{"num_hidden_layers": 15, "hidden_size": 160, "num_attention_heads": 2, "num_key_value_heads": 2, "head_dim": 64, "intermediate_size": 640, "vocab_size": 8192, "hidden_act": "tanh_gelu", "norm": "layernorm", "norm_place": "pre", "norm_eps": 1e-05, "positions": "learned", "qk_norm": false, "attn_scale": 0.125, "bias": "none", "tie_word_embeddings": true, "parallel_block": false, "init": "normal", "init_std_qkv": 0.0395, "init_std_o": 0.00723, "init_std_up": 0.0395, "init_std_down": 0.00723, "optimizer": "muon_variant", "learning_rate": 0.00727, "beta1": 0.95, "weight_decay": 0.029, "lr_head": 0.00615, "max_grad_norm": 1.0, "warmup_steps": 200, "schedule": "wsd", "decay_fraction": 0.913, "decay_shape": "linear", "final_lr_fraction": 0.0, "batch_tokens": 16384, "max_seq_len": 768, "doc_mask": true, "train_tokens": 162300000, "max_steps": 9907, "dataset": "wikipedia_en"}
MLP neurons of a small language model. Each row is named by its layer, matrix (up: input weights; down: output weights) and neuron, and shows model dimensions 0-159. Each number is 500 + 25 x the weight over its row's rms, rounded and kept within 0 to 999. Numbers have three digits each.
After each neuron's rows, "fires after" lists the tokens most often just before its 100 highest values on Wikipedia text that the model never trained on.

L10.up33:481512471461542523515474502436447497534475523473497490510502516524533459506553501474509506537505478520505471516480514501485478489530515486436497528476466481487483463434510494496484508482553549483488473500503499531536465477527503521505514518479463553458490457485517494508533489525504488525520507470527492505508476479503459497476482493496514512479482508524495498531500492511516542483512506530471549477469487487508515478528498546538497532532485505490525461487539531504532513474466507
L10.down33:512477508522462534516491490511494491494452472556538490480519534503468481495492472515465532436522472493542467514525475519472439460521512501520516525442492480520528493498508523471503478473601498498485515460518485514507485523559512497490466487539478468484521511498480475501484453486499480503499538500544493532508528467458464500502485501486499537562509494514522504486506488507517503486536500521494503470504498513501503502468536516500495486494493552483510487495483512520530479520489487
fires after: " (", ".", "\n\n", " died"

L7.up143:497470502492512483528533446547481508522524486530556548487527482485525559496467518503508480523465502529486483509471513507475462456566507473448504542532519493485518499524483525505486516510490516492494477490508488490514509506458554478519500482450487514495493476476520451477514550521502509478505517505514532522490529531520504465466473450479456522499476459528456505501509525529520503509499459500513508478512518497466527492497540511520498476519518522479500494461480483489464464520508531
L7.down143:486532547507490523489502454445510481493474521486486495553476452467532523526515503516508508545510503503472496483519464515482460491522517460522490470499492485536505491477492504556535537523492538520501493437453508535457531509527519515507494471496460470520495500538494511492471519487489533479489508474514457500526514486483503529515508472512515473527520532517498479481470464546493510499476517470501499526535525465505512478480495590491515480497511485508511520483498459485449479508488521
fires after: ".", " Roc"

L3.up397:532483459491530522504511516503515462499469534478519517529501530484514518493510537471509523530466516486512537479498482496495491467481488507488516524497473489486493491505511493471519513523468512475458484459531488549438538463475522505478533491462475540521485488541461500509528509550486488490511487558502488515531525513517519499510480518508481494453474502523518467481512535518455497527490498470499514553490490500519515477528467533483531464481499443520528478501422481502537503460481527
L3.down397:459472540517515493492499482516486478524508463511505511542473498527510481512476544554525478451471459513518466492543499507500544530529493482495503485516511519509528508476494489540474517541468489529529518493498468443524521513491476443494506495497521509539514500438474524505501519505510487483496512503547493493448487512494505531510510533487514525486469512483497501496501455533535486437556428508526492466501512472462525502486513500494503489489505519487464527494518503480497524518489440
fires after: ".", ",", "In", "\n\n", " In", " 18"

L8.up53:540502458528498520500481485498540457486486523447516517503534476514461502482495515496458501497470492505460478525470494501527486513535487460495525488516473476478474484509486512454532487547507540480525520496511537497490513541481449460514517462505523479449512479547496517525491490512506509479505552513502471518482510499493566494507512533463522546450494469497517489533489503513527468509449529475517502506492504525510544528501510513490506458462540477530544496507527498494489494532466494
L8.down53:496463505483510465492471545521506492514452514453549516485510504506507519496543516466504465479551536457497508432496522542484481486545536488501508479527493503449512488514496524496524475498504518516460521493516501466530483541464488455527507513495520542459486474473544534474470484512500518448497513486503482495476488502502490538459502507494473521495530513534497499476496485487522502524523523495481523537517529489512510512441524493479514476520464483492458526486541501497525495532519557
fires after: " one", ".", " some", " o", " Some", " he"

L8.up206:541468462494532510532482501510491487459491497516468547490462540519460534480516526525439524500480517501476536536505485505474441502475546443506493509496469487492510521511475440529518530509503533467471438479503487504529498516511525488533481495472478532497502483547480485550501496483493488489508489529530473488460495531504558480475468527503505536501458468527504529509478514514517473521485484490517484540497528521522536499492518530490493479492503535498534480492483464493487514528492504
L8.down206:511454498485513457523479524507503516484467512484495506525487483511511469517505495479498493488466478490487523493478496479479533466476473513540500512497539526478488500457478497549489447449508508503479512526450516455530490514552531523520491484541496487482502520497525481538494481450483568494511536503508548535515472479482467503515534520469536504539514534541464496455494547514536500523513529525462478445480551509480499530524494512483495483490513510489493494516499552479484498525509499
fires after: ".", "\n\n", ",", " There"

L8.up391:523552499465507504501531508471456519509493533504538494490511495482489497498496479522509508508487539511494483514454514531499484514462519488457492505510531456527519500523495503463550503473484439488503495466515464502502500529502530461529494492524490508486523501476510504492538517523468501444511483475482526452513486531485465538472468471471526490446563501492476489526521520444526459527534509471516512487565457498496513514497526506483539502537499516487479548489507503514509544474487486
L8.down391:497477505454466541486516499504512491512520511516459519517510530520523468489497455523511513500528533505501501528507497510476496548444507521511540500496495461482521498519498522482479523523477506422537501518506512469533526485502496488496487494479511523493520475499521491506478493489457506464502517518502519452510484540511518568491517453504506521468471476471491443568504469507499474521521498531499488467486502515526487476499490487498491467448485458513471535521430519552521509519536494
fires after: "=", " at", "%", " of", " or"

L5.up461:508495516502502495499528483481502467482483519511486533486505494501500522508503515516436528551476510498518492513476509524496460500457452484504509470465550505499512505545516495492501517525505562474464454519483455480527517546447494529528470518495526485518517488520514478458491449474529474476480509498518538542526482473495517527513541496505529479486530513537475493543467516451456520514550473503503520464527489493560484502535520455498512499505489484493504518493503497495461460499509476
L5.down461:488474489458546506513529511478460508504500557428489514503471539471548511517505538501491505467523509480525489491494525493536476519497494472494488523495500478500502464523484483520501495500480495498550524508454530468486471489460470482505494514541504463484425516523495516501493517560524497474486466475484541524524498500487503496514549495469485498490500515475517515453537547502522465493464485494506465538519457497495534476477483464526547499505495504501533511496520469527520509513527541
fires after: " (", " \"", " one", " al", "-"

L5.up301:455546473522492518458511504494512516507514528468535521485513546522524511475507493461497525535490523550545495486473485556491501495476489475480504514495483501500556546559517519455488499503504521456518500514526476502469487526511492496479491501478510507518484491542528467464463442504461505508521524473504493537475506454486469491487488493466476493520477490462503510476476550557459545502467515484510505474503507515509487520521488476491454483524494522508558524511491477521505495500518458
L5.down301:501520526507477494549489498485506478457484486498467498476472509486505522507499501495511500526483503513493479505489470472472555526489490548534467523518498502457535494455529511496471525508514543479511445448507499490492513480474519484502491502496479522469525415532471474506486499480531438496481525489523539488521506485511499515516503487512533478504479471448513519526512499516470533501525521461494512477481543459515525503530518487471475507521512507456561520522548511474513557500478523
fires after: "'"

L5.up481:477472503510512476502476532501534513512451523485450521486504528494488548485497486451455486527491493487523512493497498507513495502508485494500517507527563496461554495516507506480493473508503527478526467489464452538450514539503484494564482495492498475493492497536480494511528479479474524487510509483501454494519505511481510498537451485493494502483525503525507453533537525486476513498488483507570545495498498553469541523516470500488470530549460463504488486476503502483541538474458485
L5.down481:468493479522506531517470505487493470474475487517524537499466522463525486491507556513445501499474498514509469458520509456484494500531505480486454484501486484476527531488489472547497537499462506494495506501481468488492521496453537474532522493520500518498475504515516498473510506477492499526480485522472449505512495529488576503511516525532504512474484483572480488526544505505544537471519466448470510486517519481463513512491502521475495535526528460511496501499547500503556516452505521
fires after: " un", "-", " \"", " Ministry", " Un"

L4.up80:526545477509462499527502445560509515492473512518527475497554521551461512540514496535519519502485521519491476476502461528465462481486513487473480496503483531482497491541518510471480513519518556485491450502519478468497488510502469505539485483488532474499503459517545486501471521494501475541493502554545498489445486489474507494485469536480514521477482463468475484501499483493507534478505497511479564510479515503494517563509488494499532476515511505539510514513490511456465469508497485
L4.down80:539472505515516502528501451525504463522432505480506467485510483522482510533495483499513530502496530458541476502472497500587450504516512509530515496509511494493475467477548524554543485528454558512479477478512494446518475529482518499504501505497491493514491501543473491486505541522512517457473487491516487472467460460478486504507503531463541498515491455474521523478499491462499516517477487507502527501522540509516523500529490469470547507492506518512470524527489514501479515472480504
fires after: " one", " number", " Some", "'", "There"

L7.up252:508464518487531474467508500485539435538489519478484553488515532518467497472488495469482472523490463493520507518479490508504510489490539482500511493542519500545489530481520490497500506519481554517496477477460509491474456470541463482482481552502495524473530517527516527454477462490534501492489507475514490496456505512521464536540502522497517507552520492512511474504500531490478461519516504516469494489528457516557531486500459535500495489541499495483522477532512432483518500530465509
L7.down252:505540510468477506470515535439477492523512460540484536517460459499516515482516509490483541524498464492473513514514480480511491510473499536527513496509497515504514506474488482503498487481517449472523542486527491550496446479542503476477482524531439520487450474539506485481513483494514469512519456515522483500501500533545532470521557523487467519538534484470524481507462525496512514510501507494500497480519484450529527510481492530530480530552497487456464486482492515468509499467495498
fires after: " (", "-", "–", " Un", " -", " As"

L4.up504:510499491452489489503537472516486479488469506524540504550508567506542526509530490496492518541491507502518488453506490506464504488497508479539495497525493478450529512514511560468517507499515525477469516500497488535484486512481529482527527504480487533526495483548486505476484531549564488499493477511539490494502509500478482517493486517499465464516471483465541499498539518507464496491504464445538501539466466463505531462487470516509515496474540461489527498498472487485458457465528506
L4.down504:507464547497498502524547511499507503527521497491485487531498514502464480549526533482525509483496489477491522528504476489557512502462500527490530487478494524550537584496466499476513515534495541507487500491452487481512512475486411485467501491493539473466494509457485524491512498489481441489540520481483513508503497509497535487475499499514496502504469485457474495503540472516490501522512452549480480527480499479512475532498520485511514532526473509452494515514473455500505534516467492
fires after: ".", " 18", " However", " In", "\n"

L3.up400:507549476512483487499557511528510509484490531488470528503508486510494516499471483510509476525421491514472449489488468511536473482502502499522549474498548451462482484488504515487464495513499491497493518509454541532492527505478494504542513517473445553501502465484489510479475485494554489474529509499542516469513525534489526525523513530471485474458525491516508525506503485509522490499492511492487498528501461495486526501431433521511554505476492507523515519497481486520485472514473538
L3.down400:513528478552493525466517531471485495519528501528531507514547531480498475490484520480474516484456490504504500469474493451501456515454544529560512519489539491540530464501493489492460502458454502457491486548479539513478518491461466516525503506506434513475479494476495497505465511487517518484504520499483463502493522459534491466478534523477490529490541485543493521516529477482518496519486513522492504483494484519480491500506468470524503528486572480486532487490489473520525517524486523
fires after: " (", " \"", "=", "\n\n", "\n"

L7.up493:475560527528498481467500474483564529521483492493504505505477436491525501504487475486516495490512484486487492486544522483498479490502502481530523550527558488518450531473498519507524497510516463490532454503518480478521484491542503537465494457539461499490549510479509489484508498540483470487512462491478507497492510491443487495508455531486511485558454546525559501509525455500466510507484486485507463506506507488466474488503484509509497511524529487510522490475469518499506504530555492
L7.down493:521491500558495469526520450529540535467486493500503506530466497541489496495459499507494482433527498465479520519465541494517488490468537515496532510531530508481521490514468553492514502524540531500474494461469481471510509479445486488477478471514520457496547492518527461476493553471449530486509484493534521478496537471462487494468479509527495509494470501493508508522514505486517504489497569475499488506549538468467496496493505532493516507511484471495503495490547492506491535500506474
fires after: "\n", " was", " to", " be", " is"

L8.up254:511460526536511489453479499505522535497499526504473498489459423486475496508505500527485473467494521489497458454512510481518504479456503494481493525497521464531514530483517532548463509489493466519466472505478490517539516490500485499455530465566494505496492494501520489499518540520496475489515491514518452475492531478483508486523426523514503460513482540499510482545538478514515505481520558525472524495510554478531502482510505491506493515500537447473541490475519519517492499525510486
L8.down254:524513557485513502500492485481520540514496494491503479523500483482446514518524489491506524454461515453471482497470539540538510538480544497507478548470481501524517539520504513504477491515526472502498490508508465438503515490450504491471458487510522537544496473504564478530463505494492483497531474484504475516529521498464499497499501511482526527524469498514517495498437489476472477523478506504522463532545521477538498502463534517491519491508457487502503458548513495503494500536463466
fires after: "\n"

L7.up574:468508500492517466543509508471506483520471547526556516533504503489542547479532522498509487488513531497496484495485490513470484517503486521452539479515485486505526467492483514457525556538513478516471520485507492498534513478444525452520488519467488465480476507507496499512489530508515514485489477499519538508501517514471557475483460485516519499510538485518463499538559509479457499471528468510532483507525504471460472478507473466497495505472454516445470537502468489509535470485516497
L7.down574:491513517494544491514503539508472517563521521500490498476515492481512457523500533515475508556463467494482516458519513530538462492485506491509533507526466483519506500510536524527542562532529484498493479453524480524504501573512454519495483494517463479488470500511478487467505524554482512494497493480494496468503506502445503501494521486541508534460525497522514506527504500528485499462467473474541475522528455512523484495478521517496463514481475505468458497475508509508446482477483474
fires after: ".", " the", " and", "mo", " The"

L3.up557:497514430523498492504503481513527473501488509526537496477505525498510497489501504503501515467515533529463514494516499454494531447541481540507530448511472521455495517500509490509508499484472535515480514496524500472528455454490465523443519554502508538472494516488466530513471531526526499492518526508557566467513555486498492494515482510519517475477524486537524475480507491479437502496506491490494504463477498466464520478505465547473492464501519500507486486516526477511497491488490551
L3.down557:459479547483482550526527459520508484503486540536534506505492508489518464546466539470505491516519493518475555496528460479503516475501545558488560510504449476524479510514486550509526484518512477538537505451532517484471493480498494537490484490485524490501492525496493461506489487525506510496469509489456504489502516537557503460500507482467477512519458488475486492503481516518500537486516493507482480501473548518459512512489499514500479512498488480479468439517505476524527466504519537
fires after: " (", " in", "–", "-", ":", "In"

L5.up606:508511448506488471474496452508492489460522549494541457509482522481516465511503513481512498524464444518529521483494516508512474473497483452481496523489530498473548538530501502455526505537467492472501480541506490497559492526527502486504506480539522499500506513584478466518459503467529501536479506469522509541480459506484522480479487514491465498532511514466490479521508491494470529512501478498514512483511518528554500527475512511483472489466485509469541540533475472491481510515522486
L5.down606:503480523488518479445497509495510452487526519536420492445479533514544474533515517517484509527488512521509446495503471487457485526476487495471483473522488492479552504473498464520524534527475481467477483559500523455502542474499507517521515536500487487497537488465518530524469535509522506481460498495474544496492500460536505491526470511529531473520528521486533501506534500496456526527502517477464505465490520455459512502509505498497515515498501528497523524517525527481471501483520506
fires after: "'", " inc", " 1", "1", "(", " 2"

L5.up169:491489495502527544498498461500516498517492477508476502494482504500458507494489498488487532531520535521481492487468515535469472482461508506435583537541515497514504461508502493465511474530478518497497473501518501476515517558499453496530542502479534542527493474520487475484488472524476536555453493496504501512485549492498493491496416497490541476494500527493475479509513550468517533515507482525474518488483497478535502528508526463494508470481527483531482518518491489515475485529519462
L5.down169:487500487479531500543529473486505509493479524521497494494488482477521489519493516538520481506526536480530537492531510488499486532481493495545436496484440465434497508519519531537511491559473452530496484467511474480497502511487513473496481435495487544467483485507528488529504496510498500502468454496499505474503517453491524451511525497481490498472530526486546509488491522510483508514478490477564510489527538490511466474523546478543520528503495454492512517536480517502527507516451492
fires after: "'"

L4.up306:530515478468508528508523478520542524471470488499499497502492480520532465467512515509582507503451519514502506540473482509499476519472504515470549471452533485501478506476508480473501535552489495493506504470462486483487481527487469531502485517521505534487509488497503547542514480492512555521496518499525496505487519534467491479523516485497488509509496479474480523496528510504542465520546491487536548456527491498479524523469456514499482467547469440497490468521448497513485458513487488
L4.down306:479509485493488488463497487476542491483516487507504494503547512501468508512505495474515474511472489495528512514466489518485475519481501482511542552520561497511535469454509521465508535452480486511510484503479513490506488447505436472539496497539488523516501514493465483501481496457514515454523478529533506472465516494571515492489531509499508521508500464486492557524506476478514486481475486502493525520476524522532519499458467505483503506525504477428528544556523497484516449512530503
fires after: "-", "=", "\\", " U", " ("

L5.up394:531462469480556509509490467530481488537453501508488542483518498491475513470485514498481516514533455515503477507489498503499511531487494510446504445525530477513517469493515508481537480514505522455498477494466496465495514518512528506490473506513527539498464545528514491465502461461475497464530506509498508541529529538497533506520520496476467523514503522566460453549501524461484481555515464498497509492509485488485515473483455477497530531509545484516490529483497479491492493552492478
L5.down394:460517497462484501507519487503526546474526486527510465489486491468524521503457507548513487457505495507486518506496509545487480501503486450499477470509503562487523524463469536504534506521500503457522515467472482486483521524455501477465460506526510485502445527505492557520486501462490487477522462529505488508486519494546515484508488509528476537436479520486517509526478516493534498474496497561515468496508505473491540528513474499551507508537513504493474513447487502500525505460550488
fires after: "-", " (", " \"", " was", " un"

L8.up51:501451491487463466509509507508449496531484513508487492478484490497522533504516478507485474517516494529519453500492472498436493506451525534518513486507534449480471509542497505536513504483473481499477483501540480491502492463488527481507571515530513501460451527453511521510510536526531458483505487479479527508481539500450535479508455494514538525520465483520457513498482486517542541490515493492507552510508491505503497528491496546551516480474517459517507499506490507489462502519543483
L8.down51:511502496496494480503533499544488524455482455479488498477427481488502484510528507494499490476505534502508464522472493480499492502524486455442536497492528524477508525538511527546458511480519460480500471490471515530534539486462519456559510523546533538520517485501504515520530491539452524451499535513482507469510518475483502462505509487476506502522491468507501493508473468487534470488506439532486492513531475516492511482494496493500495552502483448525497521513515519511493490482557490
fires after: " |", "\n", "|"

L7.up586:495504480517519544528532478503505487512496488501544518491497502497469492536503514477493478503499505472462476538496497477511508428522514497517522495485508495497551565514483503505556513532463485485511442527527476512481490485475533505490474475423507514489536498460502509497475467545488485489499513494469538463508491513519525494501529455470537522477476524530476504491530545510501521490528508472548529445532495491480466518464550496499518520475507495475513481514445471523500494511487492
L7.down586:512442521463514550473492496487514514547495503502489493454486545508474471484528448490495504500539485511518452497510504503482504456504458497523516542499488502548486505477540501485474494505485498517467511518509511502524467482476448527514510488530512572539475485470483535484571514494493511495524488481496455488489490455459488529527484514532504482508490483493526495561527460495502516475541495482502478508493495482515506484565562497501501495515486506497494496479522517509464504526528468
fires after: ".", " fa", " U", " Ver", "ila", " pos"

L4.up414:512508486515499479466529525499491503524473494470520535498507530459469515487497497515506456513492522511471547540494468493529524455468512468481503504498558462513488467498454509496467450501463481508474509505461532512494497519527504492514499545489439542510463522482492514491514480531550503540498531520522492532516528523482516541529507510552479469494432492498482512487521523509503483494512523497452503473519472480503415518491481477505517531500491481499519457510515515511487472512516472
L4.down414:483475502482493483485486484512495499499497529492491540530499470511523517502452495448479503516474443480491471510529507476490489526568487531494505523522442493429521506493525484507492504504538497475491507470463519515519492541500509503481505456465486522523519501478513474529509491468485507458526561489501469464490483487513519481460543553490496495506538490551530467497498460480536494524511505507497474555468526536460520468515487535519553521488502506513487463503489506524482513532492490
fires after: "-", "\n\n", "=", "–", " all", " the"

L10.up139:520511513466468481493529485522488448522497578480552516459517514516469499499502513480508517512442519507497448531513453515507526450455526492467518460506493529477519519525482479484477519518494525482443527479463473503500507496487510491496537477489499518521518489509488495523496480526503467494467510464524540504520491484486458528517479499523494474497510508536530510514533493508495546521525544448490502469489483509492554503529472503501496469510494493575522495483497472529516461480507483
L10.down139:521490496486531524526544515532514513482438534498497475493467524494532462516501488502487500476458504511562472477504502477510487497501463507566492518503497499486484468524465527481519494500563459447535506556535506499466489482503482494509495506516499503470515508525519532490507517471502465511561473455481453520521479513477492478502517537496478439524510504506519475506458476538477469477494473506488537503494479494568505510507540526473487506489512527505508498473487507509480549499486490
fires after: " and", " during", ",", "\n", " for"

L10.up106:471469502482508534513439498466490507502493503491460493487478515530482498477477503500474519529519475553537494513511525496526457531527511494479498514451537468498471448497515529486513456502539506497507523461497508494530492501459492525479519449521511505532510503467472485515543507485484481522512521469558457520510475459531511488499487522464467559489498505525519469472516461509511455516502505499477512504506499515505509496458481514541516476526490543503503478500506555510474504435531535
L10.down106:496499499483449506488528498466514532485495472466532530505493510509513475486512483494532500533506459480473491500470472519489495512498531499523521522463505525518500493480534454498499487476494509541512489467501487493475532492511495505529460508490479547466533501510469490516500508504480522529519545502465475513544470523508495456523518514492511447493544495494526467512553507440521539493538492487491539507494421442509518490508468506529514518487491520458455545475467507504541553504488493
fires after: ".", "\n"

L12.up552:494489490486518547505524423522511494472502545479498537498512503502546481502451501481496467480500533519493486519486450518505562503442469482505470504513528483484464550520498521480467505519521517467488499471443460507508482525507475490503471488522531503463542514515519457492526483527483525494492493511516518530494488485545508512510487516516530495499499520507534517500503464463467531464542487469479493504503506527477510535522500503518476501482517513480564531472531452512440503508489492
L12.down552:523475490526494533479467441476502542492482510470495488499499523484493512503498436545487482526518503488487528478491517509533486472467529506525475494502558503561490529504516485516490507480603519499480494529508500479539482509477539479522531508502462499501498484484469522531480511486482480519509531514509495484485468501466475474502510544455463515510462490492523494481500533483478511550493464436469488493517480474483504493528533512500541540529497511481510497517478533510457522506479497
fires after: "\n", " of", " for", " and", " with"

L7.up175:494519503509489499519549470529513489518492466533483512466554489515511504513520518535486520507446550510460512494501502522510457455480563444486508490502532492500514514529471486478498527529514492480466494469497433519561459501524530503545509499472503463479489482514529519478480456490523505518474483517527472457478496519493510498498505477508513502499507452511458503512522495504485483507479506526567505498495526510529564497504540463512514463508472488466524476490487467518507506502468499
L7.down175:522502478540513496544514498522491524489482513500565538540501555498491546486449489493491459544495508459425509548498473490495499482482514460513478517525504505481497518506508497495503508510515485495469499441525512474516500522464541471534523506455471490490518485500494510501509516471520481468444482509472488517494548507505490513512518522485515518523489484455447511533485547478512517535469523483502526472490533498497515460458488462504492546509480496517479500492548508473520460511513482
fires after: ".", "%", " who"

L3.up172:521515506481483515507519503508513511516512485537531450486525505475533496491485502493491482542499561485469492479545540491461497498509519494478498467516535504516478463509484481452515474518478479523564463503473468489511512524519494447451511462453487516523534543472517451485495478499517520459468512523533525483503493503523466490515473496472548482511497454509508489482491461494514504536534538488493500532532522555521526519504502511528496504492504472474443499496498481530521511472470455
L3.down172:505514502496482484484538470472473512508488514488521475453466547524465450478505500492477512505514529514505535515504475533502510523499496490537473568473494482520503544480474474507531540513555483473510455496477464521506477494468491494454483494524479490469521513475509528493512525505497465491555480513485554469466473520516490469496542476498515472502501482434518516530472499498501477474490510513537447490505531521555513499517536494532473500487506511536525501460495500538485522539514487
fires after: " |", " of", ";", " at", "%"

L4.up493:466508516511511557475466559497500495482489499502550485481494500501467526516508450509524518539493484477524512497464506510542509499493513468509509470541494511499490437515457503494537466520489505468516524479498487496534568532487530472498462551496512516468463511537468490487508519482521494501501551521514531511520511511468515498497532493475515510498524506509478456522454467509437481461484512507499501464498482521503541506522478509462483501518539484501521512505475491530477486476535437
L4.down493:454476504447498513500528514470526554529528527470500501494506467488495514481496503487502498510508484518539495522520509463523508460507466478517506516507522513549509500492522470457507532472487560464521522557467506506490494487520489499437487460494532465475524524534466505508508573484489498478482487476526522544510490460499505472505503473526481443485500461532483473503499503508527502538497480545508488502523454511514533477485506480533518506503472511480518544522494435520489499491498523
fires after: " |", " (", "-", " \"", "/", " Q"

L5.up396:504510549516480525521493531545481495515462492536545518420458526498498508513506503496505514554500494461478417519511520477493538543520506498486484472493511462480498490478516516454504481498476490475518467505492499493538436508523518465477473483521501516486519514488489495514488487509462516483513509493519544514480534478455536483552538493478528501502509487528500458500520512488480504513457487466496491516490483531519528517513517548529527494500470432513529517507490502506509493486463489
L5.down396:509500506528492523490482444499543459471500423547513473506487486497444513481513510519500518543512492551466493515485454497497499526483491481532508511466454550539516538483525517492500560506489532539495475490504476524491514509503495519507482472489537508533489471476467529524503489485516510516532503497482504473453487520527484521512514498482480509459546516496517490517499493498520454475508503569513543479532487499502469514466523468471479528494511470505453514480482455488513494512526503
fires after: ",", " (", " |", "-"

L8.up421:537517512476534548536530539495528531526485454509530500539477520486534507510514505483507495497500571491480470481470479529475504457485482512464503458504476448491501542497511521473479533494544473514476467507516508460522478508503525511479459469482486474484499467504543520509496545514492520491488494503521567471532512532456491502483476490494475524495536508468481524495508509486507455530528490494522482494497500512534471511496507514531487466547454482481485526477517476534493460467523475
L8.down421:481560498465508536502542494490520460527493474510478521502506524519503480523504473519477482510518541499482535497493505526498441508485485487444505514525497474496496482458475503513482541494474493512535480462526487512529476471521510492483465484445477516494493471567528508517546511511484508459537470490540525517524503542496524495485511496464511492433488555456515476508525507498483487507542482557514475506511498519492494468484489473503501497490493528483457485491486519563518504495548500
fires after: " at", " the", "=", " At"

L3.up189:501516509553504497465491510527521484474468513496523523486474476533517453508461527543517505481458530478458508527494480457483483502472483510505499484553529492487502482418485558473530507511471490536487529535512576532511493488523463509514481507466514547467511511446492490512505500521484490472510543491505520495503523513488511490509524483509499498490509434529492512469513506538494497476524531493477513455506460494500512498532441499509514474499462474509502509529513492508535508500469486
L3.down189:510507512487473522507467493514535544463479461519492485484506486510499467503523484459496542496486494496469491531459488527502502486502473502537506519490507499474525478511477510465482476466476463510451490464507482478534549475490507507534515495517499497502488488529542452490455484519499536473493535525514500471517524502516543470489511573463537538477497486530518459509490512483510543562496524500521555514499474511476487468467465538475512497534472508474528504515520517518498513564476514
fires after: "-", " ("

L8.up308:522515525496489500504514487464462472531516543495544502494532540481513524525499508518515539506493522512507513498515474511493511483491524441440556502501490471533508508482523489494541502476525500470510477530518488494484452470534446467493490502473473517497499488482535502493486498483498545516501509474526484481535519503464470531478475429512493483522480502505470521526551484475478510503506533487506531526537498465531501491463476484496514492541517467491505525522449451534524504433483517
L8.down308:502501535492508490503526498520498461499448495526491515427571503450483505455512502510504501494500458520522481471530484508455490462505449456461501531520480486524525514531503481487532532470477481502489490491519515535508525515518485459456541505499470536512480486520489548489519485483458486476488509487520472487519508524474470540513515472504520511469508537488475484534537472517489507492507517534537520470500491539498479482501506526504471495493488486554505529522453478500523524483553498
fires after: "=", " the", " during", " During", " of"

L10.up54:508491487539475526497497506502481532491515509468479498500508536523527493471498467527502477532462464484503521501467502506485483481525547456500495455457537467470468485513543470465478553508571467493520492505502521509490472515505502510493532473526450513479529524515477526466503494498464529480512519490539493504469477522461506525509473503451480505525521481503512482497519497523511521466523480555506510510514470487521501480488500494531570497519492507501504439479505478517475529447513558
L10.down54:502466501481487491521513454492471524467491499504504512515525516485499504493486498473509504455532514503493472469466494470480463510470531503494546517461520529539518488499483486470511499483470521466483469510491492535502514508479501526520486463473482513512481502453517474537467483487540505547521536466536516496486561568545488475531492518502529505509506483524477516460520552523487488539467476539512498504476499483481526530518497470474512493534490447484473540489520450487528500479491562
fires after: ".", " ("

L2.up53:515471489527516537495517486496507467515455522518456474477503431495524498482498491482483464502496513498497470500496501481481472457472486507510522492540469510502476472509505483497497550485535503465503523517479469507553547448538525488463528507506491482508489477530500480491492449512531494476518456522514523482546478475472498493540529527529493527450495545539494500506520504527515564516514519492486472452518553460459506495508562511523493521474517477514524488482489494503527494489514494
L2.down53:486527497468553509521487480510466487498513498473491495526528486524517505495478468518480497506477534544499436465519501514538501512467485546502478500499512502471508500544466500492484469514485515498509546504498457459481520541524448486489499479536480490483501535493514527490528483458520558533556516493488501487517489451525500493487505521491491480479489491454491486507477515522459512534469515488517487543476501548521543452473484520499542531451513507452476511476521490513513544508524468
fires after: "\n", "\n\n", "  "

L8.up246:480477517496523492526525510518514475527511528517514503462526493470461504498513493518499465515510473461504532486518501497534489494490547542495522484497480471478458471507509481509563533567528525490446521475474470516485480517478466553495528488421464533527520515489521518521543468475494526460467516460523482474483522504510525515484478471508511483517509471525525502541499552510481508526497542487490506522475502482498506523481484534478512448487466478484509522466513468500489490504472512
L8.down246:498443522523505471482533501487496456501532559501509512460504511511546507478463470496497471563526540508539512481513460455459472506475513446531523514526521464474460522499531503482476489541506522479492498481514542497471493549501511521531524475484517491481525478506487522481548461549530476467525539494480524505483521500470517535503517506494462495520503532507514467503506527531460517482497490485508528509516499515466479490482508505512508494492492475454457478526476530477498493519515464
fires after: ".", ",", "′", " and", "\n"

L10.up563:502500524484515503440462470493475514536527509528480498554495469509473497509474529506478478453525495534541512481482512491486466552522466498484461485485523480473502495486519473491500533496531510511446487505451480518534501556491529551482517507462461497528509544514495515520525445494497473511485479501517470477491520499540512539463479482474519506432495492497526510468517484529506492516466527478510525498477509533460528489465466518528495517529495507501504518482521499496513554460518503
L10.down563:495493510494473533483525476481500487503551484531481485490525508475536489498512544516547524526490454476479465527486518468511481486499515547525488530466509506517490501523522502503487493525510515457527527458505486500513534513514483477482456492559518477478528537465500494484529470479500488569484547468505482526486464501480475497538499486471508490517469488510453529500537495473549507499480483541479463501490488443553540506526457523475503446486477530508484490489524516503493466496497503
fires after: ".", " to"